config.toml
num_hidden_layers = 14
hidden_size = 384
num_attention_heads = 4
num_key_value_heads = 4
head_dim = 96
intermediate_size = 1024
vocab_size = 9620
hidden_act = "swiglu"
norm = "rmsnorm"
norm_place = "pre"
norm_eps = 1e-06
positions = "rope"
rope_theta = 1850.0
rope_fraction = 1.0
qk_norm = false
attn_scale = 0.102
bias = "none"
tie_word_embeddings = true
parallel_block = false
init = "uniform"
init_std_qkv = 0.0386
init_std_o = 0.0
init_std_up = 0.0386
init_std_down = 0.0
optimizer = "muon_variant"
learning_rate = 0.0107
lr_mult_o = 2.0
beta1 = 0.95
lr_head = 0.00507
max_grad_norm = 1.0
warmup_steps = 200
schedule = "cos"
final_lr_fraction = 0.0
batch_tokens = 131072
max_seq_len = 1024
doc_mask = false
train_tokens = 389700000
max_steps = 2974
dataset = "wikipedia_en"
MLP neurons of a small language model. Each row is named by its layer, matrix (gate and up: input weights) and neuron, and shows model dimensions 128-383. Each number is 500 + 50 x the weight over its row's rms, rounded and kept within 0 to 999. Numbers have three digits each. A neuron's up and down rows have the sign that makes its largest values positive.
After each neuron's rows, "fires after" lists the tokens most often just before its 100 highest values on Wikipedia text that the model never trained on.

L6.gate753:493500524459497538478515430409565593445453413535485519536539488546427466455473504474556523578477547451427529428562555484599560504502458541430582519396522540523493523494522515532484542501554555509537448531494497463567562565464537551518485513483529442489466556511444417476506640468428514560535469463524495508579467473500428466549450524487418432464507453528464576462418512470557489478417461503463509473542515536600584490592471509451442511497498549549600441511507491632549547510447482541437501545473499506474504472559442438465538517503592497491519476446434487362524521474592447557503425455543483514505511466491462484481509482545493426455557605500509475591458525438551442447560514519556448477510523421504569483476546509595516464456545523402581439441505392561576497563547427
L6.up753:516413487449493554479550458395490516352430500558550564562583504574463472529460527485481594554486527396467509410499558492531509578520485477449506528439499536513480559490540538455472492463563570534518575539507511467495487517543498553494511473541527444493485601479403412409518569536511558552556455495537544464558588490516519503480524484462469417507512488499350613458462519438545566502461544545437524472555523535529574445610404442453495452396531535582582465506476472586490490472509426576499519531486428473545444524491462444481546541423473509476490432447505422435521403545486439550535462504530478522557485460465498513509562493567501478422541518454566517585487560443520538437531567464561480466462487446493592508411542509531463475462578530351683383428484441506532511545460444
fires after: ".", ").", "\"."

L2.gate282:489393505444577538473530482373497461558529468508502548571550494459472423444493483486578577482510494558466509437593475528510499546535563598499542400477412459420503533518473521548568513523499577411507567484564481510469652564498482467491540430480606589431451503566471524507489503478456372451567501441523557490507434597510582464500512568542464546563533430435473456551515454490433468461473481467554491468496452571431525532452536562486462544494431436515505503502453510445490544507464443553479435524562519521522455539428519460501479503442426465459471444540541461334465450447499464500550463492544430476453452460494609548474508444372502545418544478448463499448413487564575520535380470563534542599560570516494556461558518566446562506469510451493476446454497484460517483532557427
L2.up282:454466587517461478507528623407489457484517411487480500584561465493520445567488416498501563480520481603516549503602499481580544475448536547497467469521503531471457433532501470491616447373554506481493478430561425540441564513519455485451512491423551492439463479341514525515478440509422493519616510532500470502492501531464402490512510568467481535503455464435429446457508423519431420449440468467470482479571488550503544561516558571444501582536448458509491530512428512501572497487454514459531516523554508579495505507496515530565475484407477494520437575543445519478476454494550477516451468473553526413435559464539567487536514427432574554429521457423405525572447510512600487543466419549471500569519481537420541383581502518488451486467529530497414420476524574453502535418575483
fires after: "| ", "–", "+"

L2.gate242:554472471498532400509490480492425497588530512535505467508537558486566603518532584545483626536482565540499553470527477473525481447430546517481490539492579458568520581530471462488378503467583506605467543498577583464396569493494488435486533433549454499495524502569569436552395526443526526533576511593436536521412484450481486543521460522357475529476476507510420539436529448489493495539511556458446478467434465490454553538360447462498537522515542534503559531510475485522443475527536466489491447524443495556546437492451532501436468309471584416450476488522520416433465483517555493464492442422532516531562488565532411582539456444529471538549549464496531515442456483449481486498518560394501510543478533496555514537457451517529507478406451550580553438510493589441505484452572366
L2.up242:517411495554489410526479439528482478522536535485576506492549559536502550413519532560518556547450514533467547494516571510505460531482540567524513470503489511456505589499494450496526472518602453536440467476583557390460479509477519476443488476581534487472563494540516468489467507518426464499506544590526523496495464416487420499508411502525457491522503529424478458497538480474451532454544514523422477466523494412405609570477544434487437469380581573420482499419529542591424414411556451400507521516513542494445538533538481566504506420438516415436500434492534535509553447541491579445400499504560457398580465544529381617538535528492496528590497501412564487510505564481457505399539603381566516572512492494497512490433489533537501421441382513478501441484468597484476428548508538
fires after: "\n\n", "\n", "Australian "

L6.gate407:500550511426444581426547522444532506533500586538429435577449443505437528464489505523504543528466469460496458490482468496571543525545540518499560500488451505547578502517518439581626465465409573445540412503509492460522475569439547461501433534527473481417513439419516504511446505545580455445453499470543522427586437455622499470466493516542518482483491522493502506486448426547385514455476478543442505564541393474450517473488498572440654430490481537454622549524502467395560562572535483380507452489510506535597565462548525539429537486525487467504548468495439461518491516404513484486492477562461438488494475508476585490485544539559456540502555578521569518501399436562508564416417516477465493480441421509434429521546535447537522558476432432523460511613524484524463500522465450
L6.up407:489499499510477506522608700498521534524561494456490540495458556369494473475456424473528500450421468505455496479593465542535459534461536400432435462448554555568612463458508436450465454583453517440510484481506577511505526544524525523503524481477501457577581576490524534459539579445500488496545529407550599488521449508517580456373406409473532400561422557504450429527547479441482559544522527463513505531486487403576509453436527526505548395486563588587495521515562546534459523513549530538492447460565493587489401386492522454406644518484508530510556511524501462429631529459439494457568481476467519500509498444447456517445468530449443453538514481550415454514620521493506445494450461454426506527518615490464526511453539459556464552497498466408456534487493546481456452495419535
fires after: "\n", "|---|---|---|---", "D", "G", "B", "A"

L3.gate536:502476468519496421536436479584460486602491508472492568505529476509501492538530550440547538519454433517529562494482469502481593479574396553411413548496494533484477540466522516508476552504521494495478494550544533619522527368539476440511482489491511433519493465470474455480523377481567595453489559475464560448604487496530566494554511510486538465508467491581542487509442528482462411390545629461455488535496450545593460439508448455470499476506554396493538544419447583396450519547550434529535417545576514569449529424572506482426553553510497428552483547569441439426582589547560513585465517474521431409433384523541511382561494525507527555479482505541430589557475444518521562611584477538442491512414560453497554536489511440489500486466523459475462479443551578484596508483417547
L3.up536:438475521492470452594565478426561448459482460519529449543499477501455507477455540545421489510486543449406427509472484541493370441532568425535512500531484430519468548525447552526443459511405587478515503498403532460493543546518603458518505530529554494414511518462528565544528512417528480580400463545375465439576494456488506552546533456429434450425431575534473491493451469421487497502504539518489528445428581425461475518469599420450568498564558569537556480495568482454437493527459506529496518503448393516464395550498518537507525435436487514460538455452409531527477478532544541495539553577529467602521575470529495552424558490536464503495595551521465443495510532523601434441525448535497529441511499464469523449473496461524425404472590523548517435477568420479443442504586519
fires after: "\n", "|---|---|---|---", "==", "- "

L11.gate548:504541550513404439450581499481463486450503454411462477496552563595442572553473536474408464542515537521475480583484576574614481473458493494419482425432504533444566492519463459483438481467455416471536585539460486410526502497495450478599510478453450430490593487444497492470519523544581512499526459479416530454519589405459510352505528408531471550540583471484538480556510516435580518514488528573511528561534500480557466534430448535518438394533599421458596510435515454507439451570467531564446488511437432533593526498543440561534534454506581497501497486589487532583532494532536436586488502539480426584529457520528373502513547457568514585425529504513468569448486577574541444450534567412466508503451477532584409503483507380495514489520523505541525451439514510507454519459433543
L11.up548:476461558521526515516421483493486464534477501593541568548510449530550560520526526494516498503446484511494429547477449557551524469541559459504543479478458530527585462493504411594455515486551430530483495462449459425462508441452554441496428439414475513512499425425440615516520512456550509473613515414431480513568455493508476404525542456512565551474535538483605570413421540465483584561478455515541490587410481466539540540566514474460478467500501499436429542534482450532451392436437503544394562522498513523529502368572464579411421601481516468483476466433483507509504450540422430522453467485464642602447451591426431523497471445577517456493535423533498511515520439563498561464340475457557510594430547516512431451552502496451474503474474494556532439510532558516603596529543474
fires after: "0", "0 ", "/ ", "4 ", "1 ", "| "

L4.gate769:478536394487499539530525549481410443510525500553537464549361523479418473473469553506446464516384493459571493509453457530568454495502483465538491569462600525470532458521489552498522495432490501462491487347519468493476475476482483593523503523530576575470526465591450469492476486462543526438477555466494478452527521458525563403513393422540521502472511534470550487483503502529441406498489453484583474405453555435493506533554457426547516510561495455447427578527468501444610488483572452554568494515514528558572596469505458470507540487479473557491585496459439518491603504496545435452476546512549549477532549613548566487496529412375503619478489507500530575559455389416517413494439650547510512444403533551554523578412441502513515456564450518476506487500523490487489526475481460
L4.up769:588433464461481584592495550483538413499496439514551448519525437455505514484457544458611487500490488495444516497473498453544502480546499474434556464569543422502501532561471480559531510502524475551435472466572487490479477566438553600509495531546634412404513497481478554441513615501425485424522449477444571526519566497534538593452519509489490499433476490424544510398582529480422520491460457473549517435499467473522430417492586500523453564590480449477510414610512390518461575435534416491600502573521499489525575493557467455531505500396484546379498553435464567452564446472510458452502499568542496572562471417526537544504477451470491416585483515487520515495483480507460498513461532578421470459345533494506512678447463551510498427418542511576527582511496591531479502506424536
fires after: "\n", "the ", "|---|---|---|---", "The "

L7.gate75:539515477563444466502522506538517448485504429504529583460515450444541459474450549526484490554539550480568501380442528590507476541460554512528477548506472491489508548425557455557444523458515609610547496462523490517516498600562527562434545459480566457519340507493511502459502511447452407559408526441526502467413516412510561530528572546363469498481445528559548567392415481427467525544578474410527446483508430521526446373563530496590476515531616411531432551511426462590497516574518549567463515460496480499414534531582439507452452373541495482445558546522513490477499499531597526385509454483540523444529422501509493432531520519403421491583525409522474478534407515515528469437467442507498500572492459533587489532549563537496516574492514540495513446458508448515552559429473401
L7.up75:485511587535454463522477515545479488462527521521506487477536507521489434470489495457414466530475511404484508338409510538538493435503570536618456479558495444458456523502544583508486470514412495546513536447486493454465477496481403532385456457543529493469434518461526528487492537423496544529500518461531511477527457491504531569458572514475455505549542571509459549501430531413478520470370506466499361523452521475506517507530458467528492514553593517542481556486522495527438469582472523505475524478670553451493465559555444459477447503496435526454506498442486502470543552432522419447470460448551558501496451455544502495468443500495524569523465511620548373511517603469462469535445482606509495586475535652562417551448480537500547536511586469543462507451472420515436527367550502
fires after: "\n\n", "\n"

L3.gate794:540494485499501418538574384479575439437536556531518463481477558470515500538524540493420548546517566449502513568512588513476477561432506544526548586519655505532488479509505534530546478503451540463532585505468416529529560558484419618488519499480584553568487409518509411510488424533534456547516568399501587362472473504572548611489504607377467543451533479464468456532481430509445530495521500542518508576477507550531495471583377506530556508551538521416520439551417534519486520475451545559439487548552604453528556428462519618508509540388475553589369476539508465525521585542551525584531534444548529485480480445555462425414444473519478526474408487472525507534465479531548559438463526514599444511538447562512506530365445423435421481551498532536548424469433438580500551530373470
L3.up794:501559469482519479539497413480538529430493499521555546487448512411488458470414551546471463535501474414488469454449470492526467432564486423476495453528412557510508449439512432490487418552496523544543574535478401507540542535519479525422576402515476632462529462452430472412489461451418538572537541450559521391467645471496447443501439497474497531411533448520451497412425522446376572568528465465444543555496499536581490452576451550554513488481505633469465519519494527524575456519415487495528486408575531494521582483562495551454521580474473408458441456520476420492546518542587480542518477394557539464517483508578524492475476451392454468462479537516552437395491475441512536389547489541548516527480451456457495496464435481573479564542510427550504453408458512537500452537356569
fires after: "\n\n", ". ", "the ", "\n"

L3.gate305:430482492520518506600512536483561580431531459485490488642490554459480518421461469411524570491450495559526607458546426542516557535597441409420542482469445570578451504487502577504540503533437481385505529472474522515511427487543499551387556369564495469509548535465413353475466471597486515513501523488511515506476559551571487533545521490379469533571587531443412499549526482472556398457463504521490537435488491609503402489602469553532505488523514431564471430470482406515505536451487565499368547546449526532562462471453479504582494559453454497480492495533511557480573580473481474528447504434500439526491445537541493415438541479501511449448568481431534551506560530473497529518542452514487546497442551443599505461472516494531513560418516404492516417528465423384480419495466508
L3.up305:538482525530511534558542572533554493443457512477459469557556580400561519488499526447492493495484591575492541555509460552456605538619483454451527516559447535521466495483457561405492454445469448476485450398480507523553438466505549548406508412537524459497573515507489453514448553569550563482547536520575507563452544557502447514592487482348446508532450516497391537572524497479569442441457535547480565406518457525500491462549453579552492502521483424632495524521462509492479429512520547492397525610536534486510449494472477478447537504540427500456409534644499543515490511456535469480470553482467537556508464495538593478525502460458506581536557453473484478530548439539527542525477453580431468475513508378535503455479502467565510496472509456522541405515554457421494525429486531
fires after: "| ", "−"

L5.gate485:548405504492487512626509479442498393378400522545521438540465574527505585543550572473520355421473385493597546501534481451530463471548501488483480467415519518458432396413476431486593499489496497434325429556545537638456514501519572456550476457428570504538499511548459488505513510536441456480372521555413465409506485519464472494590518501433538393572430491406480459443509432478545514570455403586492549443545535418600523431506470491512463440564410500468480446542484458463449490518484448517511449484419474486511506444465528589493523486458520545459542479445479497550533477483483496465560538436494480492499545493490490486455517581529498511524549395466496504570463531550489446496421507513534506563549642495549528514477468501436458439489576575525488581623490506518509562483523576
L5.up485:487482534456465521593469444430523403384400370522520543541509467540499464471588501505400524487454433549523495504550528494568515467500500473442551608541564466469519451433440465524528512520539515558486489453484604647530443488522538463592553452469541530449493454543555449480440509461330453514373561499431476484506517528433516559542499437386399456552494526500410410524535397436456525495490477564577543462573517463541426453503458432527498436474611445414462473475542481513372453528453416528532478447476572436432490469531422522490472594464488500523523472537447514558541496505445541460533541523539483555539555488599460544536477606474485546593502452494513498502471520550418439472476548570473422486499504529490524581457376526373452506486537532556459495542502485493543515557501463
fires after: "Candidate ", "Votes ", "Title ", "Score ", "Team "

L3.gate422:517503541491507492481540508522508573487466510561517487445540508552451502509461489515549534498458534526492504500497529479535540437423550428421552595472514506406500498501554468488474499466441490454492521449519486409489577463531468521412486497557506577425475437573567468481490434477505514436547479508456569484436470526484436559554517495502444436544503545423579623538514544475419469479512448625460470474566484430484515462428469418459435440537494451541578563482503564390421392506484468548426491469493602521571499578541442479563532511413500460545529503434540503496545512530481542568400556462609542478526493484496516529517560475537499519447495514373440423455472497457479504419551542460470579510558450533475611485354492447490448471462444521490619425433469498491490446548472526
L3.up422:526383523583476480559509578534551535556507470546458535452520491464626527443449479492641625480376621496437561502527563569574574412532511568490480522445523431444523544539553512544434451424557509548565503523557444399486571510474406452485477538480466544539527577460552532410554412499546485433525435521500529486448507535473532531482466532581450532520522509477491560562514538480472522487463456560532441577507492538421573472534493486390433476486429563544518508457549542535507433464569516471533495507520549537525457534428538489558406517491553480369498516511550462554540512540451457463459503497644578465571486569478506522503493468556456439422503475498426515497498517494460539424465565432448541525497465500499512492383444513558535508504473480448617423451450459521483533428499499
fires after: "\n\n", "\n"

L6.gate307:532520497492581442565427553519485394448627501515471492539538545442531432365524549489469459528426468527571506525502433491627461460480438596490583548466565511448581533558536574471545538437491542407503557470521550438490532530527512617477499457493499504476548510509575420518469465432492528642509500494456515451476479528535525507505473552463472568548524578562485542521478524550411415527499480537552530432500558470399527465433482515569453625546441513494570465543524526551507490504497504597491492446441401507573559526472490478523449583505507522523497621585458534517536553459523463469536421516528448476435508530528540531510549449632513594444524383454525569632558524452596461513485508483468480451444488517519525497445394436558480464504436522461457495518402469513488426449469469
L6.up307:478520471618577483492495558541454440538538464521446569518547442449439490476458581430452507471423558501609523517510469513507522432476452518463495516421513509581530488569480436425525598524479383406459583444451519405487590569561482628470456435494490528524566455518538470449525508437558473561442564527482468487458495493497571499480453535415521529499506553481633574502544470499431460521488383495517508502478442485507508512498523457581436541501532498494484441483504541572595527522482485580459544406493595507506512469519493404439505559554497424437522501494495484479511480477557472479521559408537465501446462504566485427531521560518499512459473409535507582565568537491602467496562544478512477427390492449527588541489353535418466486527441503583470571541432549564422422484489469
fires after: "the ", "The "

L2.gate533:457424491436511530467462477520518505438614421532590471447486490418462449579618568520529463458495622546472514417527529511483537386517452478480514477486607505541523462417526476469516507496521492536542483419508558545524463555533595521467506520435500533524547570484473526511483498528496539536534508414667629543420527451554500441507513548507498591530529477446460462600476513479423483577545459439544445606358622534518491474535432495539542531556505498503437519625467597556362442515521513561472576522506505532511468509514520502460486510504432518576479471489478472460565435531408482448406488506550476547489517518526575463514513476609513595565504466541539443495565482457587489529409496422479549514592505546486440549522551518467584559464476478541488524456577533545466502525374477
L2.up533:400472475473556553525497519482505446434581497496591428473487509402413436555537514514464515488492519577538434395505483447439543392505530424525529488500594458502576487419472430454484524568541482518513542486501500475507487519493477497477581551468471541476464610474521455578497469498442504545551502460601522470471449510596506488544567472465513597555501535424515476634453486500435573506526437419482461610416540439462466461430478470509454558547503528655531575567455544529464558477476529552630445446524525605480518525531568519423512534507523500581450494528560474427541450491429454459517487499540546552454514512589589476540460502556552431535478428560518550459498533422573528387506547457476554539574506528518382520513560552501532478483566510509437483461540470479508513421454454
fires after: ". ", "\n\n", "\n", "\"", "| ", ", "

L3.gate561:561504436593441533481565553511530449521509490520463468584494351367475493491534534642472457413479509507566475519581488510509504429460565451528537421548532482507458471452545453535554499500501497456528462532491502552497570506533522551369518448588610536482457480631472459530406483477499535548443540478540494467483614513452515497478551529510482461501501552488428562510555474502482490484453573420495580492472543427551575559477460472526471425476499553449512543489486560402376564520505529585491486636520604620484541444490486535465422495564441545465432414535437507524515449434458496481529463440450608415586500361496569494516528464493505576541466447564512481510526493474525552536486538480476498533588565519425444609478478501537501556512526444514461459588519433464443523574464502
L3.up561:431508519539485408526497496508512419522465598534497387544452451444551561555483463488455499475529543496596480506490425566523505438449560500541485551450598515503513448436523538509522489505534546511505580505547475616474505531450531565479566457579516572472585455621497466537412478438311553522537560471464492431401506565480510531524528505535520422519448523477435585484492546393483512455553498437466585472458454553428532506510538436533473496458525624556580514571464495495426490582398475463444516482476530526585525471492465554519505475518463628466467489470445420566572453551467467493531547549473554439419463514474492436529530585551619490470455380529454474459414486518534422554466514475436501524508534461394552492545530498463409538618454478577525556552477510516439518489466464
fires after: "\n\n", "\n"

L3.gate315:524416510544501473554537476436524633487482443501487460515496536477516440437496485563456505493514533608571527526607469536446513502552536552492492450436476463415529427437442539514566530578524462495408469471477478509555485445478599484481582492585547515471507531494461480565542532545460520505488441584459498421466538579498582573534501510425498472449562421427394476527563443428533473478462485546472534481504402544486469424540428500490523568522492589460494511435507454570453538486608578548516548472558548449462442594522544466447557500498509464519437543549581523492565468485507472553456459529536521548494466546588499483493494445445535547522533469548566551454517541514497493497440433543470391669533521397589515466507476584523498484438627464467339512503388431505537473531556457
L3.up315:523393527499578472563538476427484528467456477444517459503594523526497440465525433524440526448422505526570500494482499584479522498566470494459526475534445579419430427540503509531597552475506540544473449489528503523467425551519555546395512467538563519460484546484539457456524488548579486496467368529498518443557452518479487458454512563557406458465574425504419486485485522358430466479507559558519503470518552548497543462537475576470547652465524541486513551523428450520493524472580522568586447461545490509358476532471573423483510485482525488450430520505505511454537429596528459536534466437478515538503443521492600448524445473453510534491502492443512599488424512518538502486475573442488435499486523420575557492533485477543518473449579567519536531546533420471507461521599472
fires after: "| ", "."

L4.gate217:484497440547468470547462514544542562486498482517429397444377544566525503496528506480547460528492414530536505428498530556505540491578432490456480501504513572491468412623523503527447499456510393524532562520524460476546537588446508497494367528576572517445572492440484427527443466463471432457431495437597476492494407481455574475483557396505491496575490584487490566530478430511573478530505525605514460547428470544505399526440487461484529528537476486452437442506462454459458415531507433463523492500511512464445506547448500479489515483512474437496451577510557491560504519547367391516497539529527575473454481600522614516482513489576464404569580436409463453498559565492507473506490462446491459555512470450511534493444537485491382476500513481459495546488445547498488535479476468
L4.up217:562488449464556493512501488450497450437473429554468520522526593431433552576595449447521466439451469524489507574547467517537592509560442532474547495513485552515498427422476510458568482519524468439484531486474404408485514524546466548479473431522370533427529498555472488426537454468557489497464495486484467429441643474508549449516552570551501529556481519471407500538523539479509485440461453610562496458578437495490562495508552417454450600560467541466490484517532500565499526468538417433467496401527502554470639428499463404557494588459533440458548484526473409550574616558482516550475569470492505528578466568504529521557454442497590448497555492505367531502570535547548477482594537503444460526441493479603544545382441417464393503446432505548426461487433570441518515518417500
fires after: "the ", "The "

L4.gate35:486420562518410500502470503495457468609538514409488495447522496523454474507503468462541539536477539399456538432518501546655575518481634435515415458476531480409455506493446537431536528552445490514437488426523512513566480449496513519526512440435458565584506594585493582577586514492445399438442499425485514519465483485573477466382444569467478464476528464468508538472447546457614525430468474541618507435471496462469437568518484535563480487473434521479490585537583475531536479563593539555548474467546491489506488488464547431469529563568476434568491499555522471472535538528508464545488470502546561515525530481492515469510579450501510504525495504479494519490532435485511551499473499431453491605491608407440448558540548412501484437542484541599510494579458501506488585462464446
L4.up35:548430478439405466534623585427463496542584501409497506497527470591494525557507476431561509587470466580539464524513478542549482427550544521480519454525503441475453473515473552547531519474476441437497411489509494531497499440508485555580494440487485549531574525546495526594523528433506492506584547556450536543451433518459472537479597534432485447401503488581469525548566533340467414493446499558494481500442455502513528506512482463475458502534527521506517555570495391492539472507554400565500561467538565435491473441451565384458468563472418448399387462527494530501441480567623407524471525370490521537516476475428444422478567513428557546483501483471548494425455493506479432517508494429419542567466534492498424454501463518495468524513492550641540507436473464523476633486444380
fires after: "the ", "The ", "| "

L5.gate788:571547417493455539536523575532464487574481561529395531508545466475518473576534489490522450504480575579542527445567475418592533509601559510528422458408428493529581411545467419477531505529403435520467479514542424483568523521565614545449497524479549569630440448491507529498501532452531491466495475462433411408502558542549587376455521542438510474479450443548514456448507449551469444545535524427505508473472353493586510444461492480537501574515508500486491446463567482527540561514559496533536628497493515481537476572506485522536457421443503529505514556512419474526520613525566518469457497429413519569503575472600445479507534593471579578515536510583592454502501531411543440486441425441533579490511632532429568514493524497461458448510477489456537548639489487473489485497524430
L5.up788:528499520500510446536487528459513545446567566491523473493533544411531456590530504557549522550518473504538468575433520571556554462516487422455533574462608582496514420406643469441477525522404608541454491537505524530503448463506499419553542537440553476475557463499432440532538487455583588500440515491535543438468541493522424522443550461522520526570496445468449491503553458452424517488426475545562457488464477497488485409453426500471521534483472511488427458526564520501499579448542447543489374479508440507579476500494528477503457483533405462468503505541481443645494441498446583457512496516471508415554541530484438431494605667480471308457413448483467494520540480492497611512543466522509497496429659499488480568555491546461463452492505589578504592459498451488469541476469539
fires after: "\n\n", "Votes ", "Score ", "Rank ", "Pos "

L6.gate117:486526544471493424546570469586484535470495536516519506584491599517564465419480464388550575528523464625497567465512490478517536473540507540553433528527542532610518451502548615498503513465578566517440584424591479420491610497382537534496545499462472459489448552459474552427475568560487548486526533518485455663547515607505454568466551512588485452565515450516511508586463479447509486557518411469516526487520469552525562476585478479428514506430475502494497457488475533445389531549476543491576496541556573484538469560523586506581543509519425536536517533461552535476488449484543507498422469495472420530440510497536524577551471517513547573471448553527424544458499559613485500459447460557485392463518465520524482466467524510539577490442555573591558502471402526506587423621441518
L6.up117:517413492500594390430512547456449520421479522468520489649443563614431528417611492570634546486498451480555540553390523501411537575467580527492566513540446460450423515473446501542560442513458496481482512537601537474523418529535505459563481474510525444464508476484474452463405543492466425465522574538534576567460485451493561511500510497431504502562607536499502453498542544429436529606513495440471496499464443425521609476520485524453459572460401554526503482540548447541462456452529455495492487595588606460448526551471485435547598434368480616471549537519579530486451476481472520473599484552480558479485450493457589464594493492453526566499504447489414542440423522464488408452480493480517486525581424522536524465525455552586545485536449429445503436484479438494408571519469448
fires after: "."

L3.gate485:476603412413494490476451489458463533498512473477483466470513517423458517461493597447570450418543521486470455544553513517404474492549502460495437525436564434468557501480466388554544446461510509440448464403574518444475485429475482492462512535442490460549459472528498429454443534509560507497451477532482521411474508510491500492568409614516375478477520503513605504580412433443468569488541479491546488515524412446510539556441462509506487521522518466427508488391589572460450535560555464531583469562565516544476505491549575410520515505542490405519502472461465483469537451566399640529461536473494524484515411474512544478494558473526491468503519540562583608550540452501531571548498605428491526428462445428401484494419498469393513499487448498474528426422569498435477455626504508
L3.up485:508532494467539456529515567494523517494404526399514524460466514479508533470530528500560520550486528517529486464455526599567579533563503548581477437555497402515483570511408461467429444599587547489552554456454487347543555482582585554528494482510458489418513581500559513465477539548508601436428487401428600501490514476542529540450526517500498396486419594465574498483474471518404401536515442547478593400489482478573492449513564555571427446531491549551549406488565486523493506494554491478539595430565389535414464505496450464492407492506490527441539433543493426602599466414417438432541494457553485528510533483449526524439435529455381471547461561527440525487441637518411523485501417481459463457513478524547552513474505463486482547533500491540584535488494555417500576505530498
fires after: "\n\n", "\n"

L11.gate565:550559476392464587417475426543457546474504516457491514515483523556522599493494455488496508499501436408467580484453525468553513557410535568514443446490440526547587461517590442477459560555535461580518419484514475471457549533518446501503465545547539492471560474439503436515487485571426572554489495546480472448465497531526436491533568526526496416452495487508533454583541525504482533486443450390541508481500531613524373527575419467542533464556432467550481456550642484527499511431442495492557483552491522470565503548415371459420572466578481437477498537545513483427444494428467532483502393611489446541575525505506529478486549545442565511551573501519537513501569509437526486554483471593507498432537488573496518496502469573452457561453567519442595535361518521493505458513561418
L11.up565:500426475498534561461468520526461550401486453523478470479495440484547495585469511514571475575366439512537542489402508492500575513445440503541503493489445466491556500471519517543478443563544527502515434451483483473428567550605470533527460526500490503441511482446504406568590622490480518505523488517509555527470507421452556500486544573434440477496467527525533478571546492450432460451418453517512498478497486514433570524479482456500496475566398465440431471585558481490556369543614479458465458557444514458523430565446388498546540554476469439581453583595555522482498448484440553527526460616526396517447426443455546431562497477525529524452583421442535518525559489494484460533468442642438561476482507553436477441522485509505482441476417462516539471419563635511501538487514487
fires after: "May ", "October ", "March ", "August ", "January ", "November "

L3.gate452:549497485513514496541538420553563617541476506482575500419441465497581495516485456531582587474444562482543467566592505461597474401493393450581424495549346537466629553572537502520409548484477434571528500503495455379448481548438569412481482484464464525447499469505510559499564491482518539435476428500526413430409477502509517537510456513507400420480520552544516518459423465505556547517530492484473495601505486453543513553500548475469493560504566606492435436514493502480397441581509518559483497472547535532549532568441461497580480443510599587403391439552430502422496521466484499494439540505520484506553530487405549545518588382510469555459567448455491498514522495582504509509440532457588511546556494484483547631566486480568427517509529452448596404543475483539506490466500519
L3.up452:528527475562558556498544459542613527597514521512547550457495462495546482491514457566500562430579585550546551513573479455543467454485417566441424483526439543477563497545540507482515512461504474544484530457494503413446507487441531479497540476526508507574491436494466508480474443545515444496477508547491474469403478476586572542469533471521462414538495496559461538555454495506529516540457530533506409546518450422568518568593435479491507521408586621464504499452560554491448413578486484535563473455508471437493502588409460517517477473517551446519422394549410447459504503514449576547588452509566539535589484460409541535477550496481546536444509396521534508505474568526484446523442478490628502607507508578426547541496419416611417477582564460367633381584467580440481461466433526
fires after: "\n\n", "the ", "\n"

L11.gate797:550556538551485483490471455421575511578466456611522580477516479539426477496520600541573528523498578545558541555483426569578600461573521567582500587499531560438522522468485470429602499435551604522571432478486431506504496633515596510348512567457513440546496391445443458526496507562546485514493500557427447467459464459431483458492528456525509492413517419441547546542521504520472510500492504539486460562501438573476483523436403450454515581524524597542481428459510540524439506652454468472490485591476479448575483547524488472473635489550499558442552548554485541539566425472406488492502456540553497503479466496557505419485482420488386461439579456505491432525436500521504460410499477558521520502447525588444424493489513444487476514453540510507476476551517492556488492420450551
L11.up797:448471553435547457466474473459472473495481417617537502487480520539536425508489567500550570477462594392512570657444550471474579394550481514495493460518449486482561510467577479446492473561514434503500422477532547541523431569509428477538511466427506450530569436532459540581454548458528558527557487471498395456487543561517496493518606417477588476414489509427519486461464499558420499567603483555543539501510516388518484570491485485503593518493492472526472527449434542547477526495542596460517592571544485516471492516460450520486525408502509571455518387458574494547450543572472449574532562469447570471482431460514563530528522463518442624408458496515424532488525524497566563437560448541560507402597498489478418396500507456568563394473506522478493436469543551480463414555453507
fires after: "| ", "/ ", "F", "; ", "P", "A"

L5.gate942:443503491527584480501473649470474523468509475439503487557447557503538492440488483450530442605577468499519518471471531628478483482537420511482548440425523563463511411583479498522481499470581480416452554414550433434560434515487567617440388569443583549512526518517522461450537469503538513516434537507495448548593542516488576530459550453552455478426501545387468404523481446492493449545484476515503504400521461493485458517470452588497437594464581474548483544557499530588509488576579463560516533421516475411527543598399446539572457483547444512493502481499546527555537499429498497484489455466500576478471492455468520470473444525454449520487511362462547566546526483462501551500437521510421472574489495432475466531501553446417529527508409440585539566472415486511529548478455535
L5.up942:452568554424511414528465489558371510420513509497501496514431490492460516506501552519548432569514490501554528522491486450520486526494403516486523502517486507428455468538518473440511482506497534465422569472577461388499480527595570622458407476470585539416483552596504533511592575549522458533452536492519504539484479420546515490546582485522549464547557586448396508540467473626493467456480410605513447460379477494556470486509573464505449510433498491491499433406466444476522510523501455592522454477443478464462583571539480583534499469522460548465502471498518521533524566544565444359447629494464478413524451411610477413511539481550481687528475510467563574499569457539561469516494486484462567535474510483512542559516475439459453513550488423485521510515531536490451507522477436
fires after: "the ", "0"